config = dict(
    num_key_value_heads=1,
    vocab_size=8192,
    norm_place='pre',
    bias='all',
    init_std_up=0.0263,
    optimizer='adamw',
    decay_shape='linear',
)
MLP neurons of a small language model. Each row is named by its layer, matrix (gate and up: input weights; down: output weights) and neuron, and shows model dimensions 112-303. Each number is 128 + 24 x the weight over its row's rms, rounded and kept within 0 to 255. Numbers have three digits each. A neuron's up and down rows have the sign that makes its largest values positive.
After each neuron's rows, "fires on" lists the tokens most often at its 100 highest values on Wikipedia text that the model never trained on.

L3.gate918:097191117120065123121154094125160104136105156116118154117112109116130106113070131145117103094173127114125117178172102168102127149139152113134091094137107129108145124152135141108123157181140162156154092084155127142130097141150120149119104119119122134132100102153076082097128157123174108140137101122102138113071127142114059147143113169150112121105155133082124161128102124135148121169129125143102114114150130129138102177130109166105179058096154155110142120159122192143149142131177113085152138120157144145163081129131160112132150154166143132172135106123108096116110109134091097163
L3.up918:129078118115165162085124154100141144113117132105158129091123109111146127150127125156136110106127137135089161116088131128130126136098115163143122150091136110135130147130122098138148144133153155074129132145112175143161142127141111130169161138126131121127123124119092154101087115101121131076130170133069128137149162142155137173118148125139153135154130126157092122131152097153159132144139160128085132130163129130149102105134119104101155190122126153150125130097100120134143123181121110109109121130137206114104115125148104153175099192105111112113113127138147108130126118085082092167
L3.down918:143171157141166098123096125131128145096081131140087128129117154118142106143137119125144120100168132151113113157101128179097126116149127109142085138096114139116143152124123133116114145160117088156146134088143104151147113119160162120137134172068122106132111160081127123125092141140150136162140089123093155156102103107117113084125157133112122111146130137077123092132169145081127075112157140129125123110132148118164130115134090167162121063115155134084132177182159137094146126133163112119155143153113107166110149148175193135123170116124147126138174137106125122129100137106137104103
fires on: "\n  ", "\n", "- "

L3.gate408:132126089112118124098165111125125103142147141133155142130127097076163083133086104143178114057112139114134113125099105136123107158164152058175127153138093135148164090149145119112160157150116133110124077128166150079128116088146151133089094114138093170123098131127110157119120088161134142149119094118122139119123148140080127118129144117150172093143140172095116129102125098126108132120124198136133123136142113149133137103106109105086124191117124093140133105181147136088120096116168090136125102136129098145141128129144145137177077138157100134141129107121124105127119112076131149145
L3.up408:154097151094142148142110103121124160094131171119143133161104131160133130142141148132086117120154097151121163135072159139164112150051150141120113131181122129131150134137107114124121131124143090125137120141139150132109156120146128135160182120093154121114131131132116144131153120104159113109118178178074142121135082117136135115158108120141152120111148171113082129155117096169121144125152120144128111168085106155116125098126153151117144140158117128121116136150114141095153142118136116137127092166132131183131140159101106109164145119143148114124106104143081131173161089132108116149
L3.down408:120139168204183143126135127100111125108175117123124106185148109136156133128099142122150128091151156110123124131145126129149137162137132087121123139098119149132137165164122140121131195101095175159093163107142138145162107142170154100169132119087121130127075124109121163104090177145146133136119092140128104150177117140129154126163150139086124107174160116137094137123160118141137115135087155142189080137124101161144114153110127160110164126085127132099128125152138138151110122115145070140127102085106131153158136129110149119131155090156129187164120101135121125152099118130139117106
fires on: "\n  ", "| "

L5.gate689:121126106118108127134179129128142128152099122117123143091110103162128134097108163128124138136099113120165112102158084121087096136140136126135166085139092169126123118144135111120141113117103104151130125137133085130132115144122143101147156123100140133115148163141119139077090143151139102154192145112087148135120105154135117143131122159129108145136089123075137116078088106080179107115133140121128111111120117140132115129116139109151136142103133178132133118126119150124147127122115089173159107164097156108095104129103100171149097088122113113114149128120118158137123120123176137184
L5.up689:122120147149154119134125079127124130128143125126132122155099116141121138124115107125110107128127121148159115123125028162138143131124079141126149116134131173137108150189133115098149106138118130131153117160159072155124132150099163128153134114132125082132148129129156097170155100093131153134139098121084124106134159111174096101143153108101178154139130125115128097122126131124105137164144141091160123126093098158127101144128143147135092122117127121186089094132144108123138112091135110103136184116089151121123094119086119165083130114109133092157104133119156153069124133114146102138
L5.down689:145142111091092125106095164114109148150092174184102155147115137158137109128126138144143154125141144116140120074130154180112141098131121105104132076142108139136125117135134132131133098131124123106154103089129090122098087130078134130098158095177128128115154121144064119109146154151118115098154129101072116178105141109149164092125097139145121095131101135119140095145117135146114149115139138138145129158127098129126145140179136150132110116084132138170150123106137144075130142144184117140168099139155143119184078119095085131092147119107132145151150106104102126121114158109132105160
fires on: "-", "| ", "in ", "n ", "an ", "a "

L3.gate686:117138118134137156105130082108121100145136122087187157142166114146127101126119082142132140156128167129128150133165115104163161165096160145095126110095110140126149138140112129083132153138159153102122128089132144129154116162114105121121121169139084122134147127132110106119122118108122177119114111141070110111130116137149143154113107123186096135113133148090147112139139110124120106151096104134177133129135142127151141123137155138147074163129153114122105067127116124102093121090119154114149121142134121131140148111128177116099129074095096117095122086093117109114129123146135110141
L3.up686:148122111117128121108132128123116155104122107103138133121145104131103120142125110125107128134133138147088125155147128099172169146092113173122142143106155097096130134087079122100073124114103172122171121115108122129137149158134126103154077118140087131133115094126121100132112162141119143152123122134125129108113077108119146126140100180160116114133158146136153153154145126098102108114146108144153173132152094186144120178145147162103122133127115118123112119130152142134103143146127177120165132132154146118108130113126126135082104133108133152082132153097135116130088127122123124117
L3.down686:125142120132137106112135136125114117127115087194101095117131143135137161100177137118125100144162104125082112138092151128114094106129099126137182129131122120144115118119160114151093165120121113130155119154098134125104108130084143162147089170147161134102134155103137168140109159158123093123145123147142146124132139152092136136138118138082123098135123128129117091101155119077130090100118147132098116109142109143161143126190124142100152104156155178141155196073158121148101149172119111146118134129119133128125108137123131087123092124128120143122127119098132155160160100127149106093
fires on: "(", ". ", "im", "1"

L3.gate208:143119114134151118115165095118126136127121137087139145078149096113154130117132120139136092158133157149123109114080148144146133153121121145137106119117145157126150122127135150135154124119157186136106131103136163141186134144131090127118154147141125121163102147130099092111081137140112162094094125172118138102068076123138128139173127140163131036117090143091105153122100122141120109155103138173162148081148155188141104118115134136129135125143082125089129106137127108148112105138115122140135068152154141098119131129154148128133120107117083136080157110091129115108095106123108115175
L3.up208:192125134153118130155118128121164137109132097070152102154126138136164059144101129145087150139127162182087110108145132131095160134168142127142094130125126127149121153075063112134122137137127147144096111122096139121119116132087146114174117079111085080156132111125113115151116123156113117144153123126112092121104116119117104145128147115131165139155130113133155099155134120145150107097083115149197157125108109130129138138170128104075157116099118131107089111140142147182116130146134105142140115101151123098111156133106109127143166127115161106122184149126133184116140127162101119130
L3.down208:125150162095126095152160143123100165129113146218111134106111114118108160089115157144137116120135162134128103130111119089116131139152132087164137137155125155092123142124150134169110136133159133149133155177103144104132162091115080159125128210149151103119086159132139130118089112124114160111155162097113105110157132125084133136141129115154094135150133163147103143127121153134147091179114116172049151115106109119131101101100099136141101165138143152154142129118149122164146111126067174128137123124093134144151121139108158130130120133136131096126117112110119155122182125112049139105
fires on: "- ", "(", "\n\n", ". ", "in", ": "

L3.gate640:108147115129160137080145122133106119136108163123131150136062126088111097114152142100131122143120119152141135107158108122095112115101101114125135088114106123119114112146155138096136119134118115116158113193111110155075130089141063127166146147133150154152117117137120120080142116104112095144097132125171144101124131149152150151108106124137148070145098149110099152134148128141132101156120120132118135140121113139105119145084121109115164129154131103094124137085143118131106123080116107112098151106120092123107117151108141141161146098092139150075105092096108138171100114094166117164
L3.up640:168162139132129120133134116086135122141130151123106152118138151108098131134148079141143109127160141100119144150151133121137108117114134165144104072103110142132114124163109132131170123111135164164121110099120159113126125135137097119152110121179125106134113111123137102169129114121123130129133104140110113157124145184094170114081139080095159127118114124135161129153127122120112158122066123174140155159097140141095158110111114099159167083117134152101116160079149101140138147095127076146161156115139109122134153131126151144105119134118166153118131148167073128151110120152185142150
L3.down640:127134114107084160152139128152116146137139135099090130120101115098100148122127151094124170141106170142146125197132102089155107133101084118061132111159086136166112127110116127106148150131088136118138093126103160133069116119142146156149121113101089147084129134148129127165089170117133119128097128127098134119122083148129128162147065150147120117136123149139120140158124146132149145128131115097106155092141144123100121083088115129153123117165097123112117155102125123125120139092143145135134103135153170112132138167104121148133127142120097130151128142136141116136158132135134135111
fires on: "in ", "early ", "well ", "years ", "of ", "result "

L3.gate53:119161105112123121146111119105092142140117120113159149120046111167164115129090080139187111137152123118160140117116106106095124129112171116152110127103115140139180162164124154125136131095122108114125120128127133100169108168131130112113135116160180123109126124166130149123115098099154150115146098120133113109130150164126120123127168124132145124167135156161111117108189143169109108109115147109167106187170143131139107115095121120123094122132177149107117123129111123139124137134155089132133121115127135091105103148134143121146171158131101092112135124112136118143121136109077160186
L3.up53:129130165070091183087130124130112112073123146129134144094146092124168112150137112159109131119140147173085108112125128181132080133102127191135148133142086118177154106127121122158145119157137131131155103081130176117138118177112119148136162116108087118137125105133145114120162122148141126134156127120155149148131136104152153174100117134131145078107169126096154139128126129099099130130110066107124131111104119128114148128150123118119101156151110109118121113112138152147142155128125127160154142184164093155140097131093138132145079160098148114105140098109174114143129131154140096103
L3.down53:123159095130167106158161092148117097089070117089132149130157089143095098114151129160167119117142139090175138159157076107115185156167144110117119124158142151135152132118105142103121113118136149085136139108083090159132098121160113127140129131128177142122147137146113169134136132122129118116127084133113072142128179145116094154137165157117164112109147136115080152124129122116114119111118168128129132149158194166175130107128140151103133081158152116138196173108106092148126107149110164108095156131149104139119099115168101144147171126147161130116126144108133097125126087123091140150
fires on: "| ", "4", "8", ",", "3"

L3.gate452:098129107105109164148135148154091138131096105142117113086123115089143173123164120175170115107151116098134082158132103104101091179125156077114092124147095186104100107119119137101114104136120155103125134170172073115126136136127131141102095149129141129153103103125118115140087135097113096116114093090132142170076097102123162144146112115135131123146082135102137146103074148138169137156097101107129191138137129146109155113139139143154150155127145122120109147112131094121098137114097128104155091108140101092121102131140112125125153097101139153091124070111119119103136167108133124138
L3.up452:110159136122148132121130117104119119130164123134115118076136118125076124135101126124134115105096155124115128146147115103083133156147154119147101122116111096125102110108125157144085096148169147081101110117126089156089118159114151126132123127146149097102156088132127102134166121147088111127147084123086178140102127109125105171132140152105164093161187124126098127158119168139114144118107106163098109117133152114119112109151118129098134130083131157124118138181119146145160151133108108146134133119114131141184099129081102092114145098145096150107112140129147164114107150156100120115
L3.down452:139106117176128139154121120188145125146130155229141126108120151127121133103124101139096149148112092140140152137083144141108114118116104107137146140129151142113154139131135103116161152143123107158103100113133173109191130157130119128112101119111132179134113113109157140116131122136135118157081139063114129121101152112087171081128119138159133175120137118143134134094153111113140123116122141137097111087157141084102170149145110115128134130112128133091146120131143123075137176157143161129128108118104130154107149130104175114113128143145142130126125122114082137134119123096112110144
fires on: "by ", ": ", "ad", "n", "ch", ". "

L3.gate702:163111100160134132129142114124112140166102140136117193097087118128111101149094073153134130133109147147148134123155106128127156138144124094158130148128114128127166142119128134133122125116122111119114081132139064141091135160149090141157115105138101114115086113156123094134120084144131142101105155119065100099126135139094124142108117145137122110137160148180116126096138092071075088113148111099120154154117100176114138187150154114176122148172103136085125144152132158144102128122161122142115101138116183104167117103079151127101125082179127151119112107102093152147132141125157116142
L3.up702:136099130134121104119158127151103122178105137099132094139112125111082186132121125116155110106125108112102112113155121115151163135105120123119115113115125160095129161149073165131146129120193100149116114143129105114089118169138121112133131143124143096101115118153152148133122095077133126110121140184145150164111122148105110085128151158129157115140111129155096124127158132107149125131149152139140089136128148102116104107116141145112116092102103084146157171145140127150160132114109162106139099164134155153121102123120160136119130122122152135112128119173119145095114105113136077140
L3.down702:142126111113187133096159135137129135137122140154124164130112136156131114091113128179129120167092170126124108143094132117112171109126152158135125132112151152144158095133132087128145158086132187179116114105121117154122130114137129073122105162129088139129141123151144146179127117150170121112110080147097130101101097116112132116157124180136106129136084139128157079152132174115112170115079087143072139118118133105160104105121125185120114087154160089169163110102140114148132156132133150161131131127082105118099128073106113133104134148100120144144168095105112119109127144151128105139
fires on: "to ", "im", "in ", "(", "| ", "["

L3.gate732:142121129109136106152146136137127127151179156125144124088121089140154143101131165144147109110153106099111166114084117105153110127166090108127160112108143104142130130122113162115130110156104086141115126136104129137109150098110147114149102105123128111104169153105125138117142130106152077117094126090107120118132160105140162116146112141124111112130128108118163096083117130116103065096139150146137157143154156121091112154110128121092125129128120141168131169164108154137168190061135111105110125110143174144141106104131135096145131140129145100135122119121136141109095163160191127175
L3.up732:132103124145170108173108115126144182123164124084129190159112127134158126155151121112106106107162078134115119120105133154145133134102159103103099105109156131114157136122130136105126108135166111152116153164107136122124158121139118120152138153158135117104121118130111139144113123137160126135138131152125124149123149119102155147172167121140113139137118116133134143102142135123159144128154180161156110150152054132119196129126138110108112135160132156153115180107115137095143089114159138126123110153123177110104158132168139084143125168110167123123099148104134115135100153200125121148
L3.down732:157143135072090123098113157102110171127140113194110127134165113134108133122158105111163149111163166130118127176146138119134162173141090107126162114165090107151132192086143109119178149141117103102198149128146146147134100098130101133099132168099105115153107150139126118120104082145138141129102097105166111166144097114124099112111092120155137113129184109117136176128167137091137132144130096114135102140109161192132126100126155101095116167145137123100140131133136118139174142147132089169119080115134120172084152107136113125127140081118115113134178142153158127134148120109089148145
fires on: "| ", "\n  ", "- ", "0 ", "/", "ce"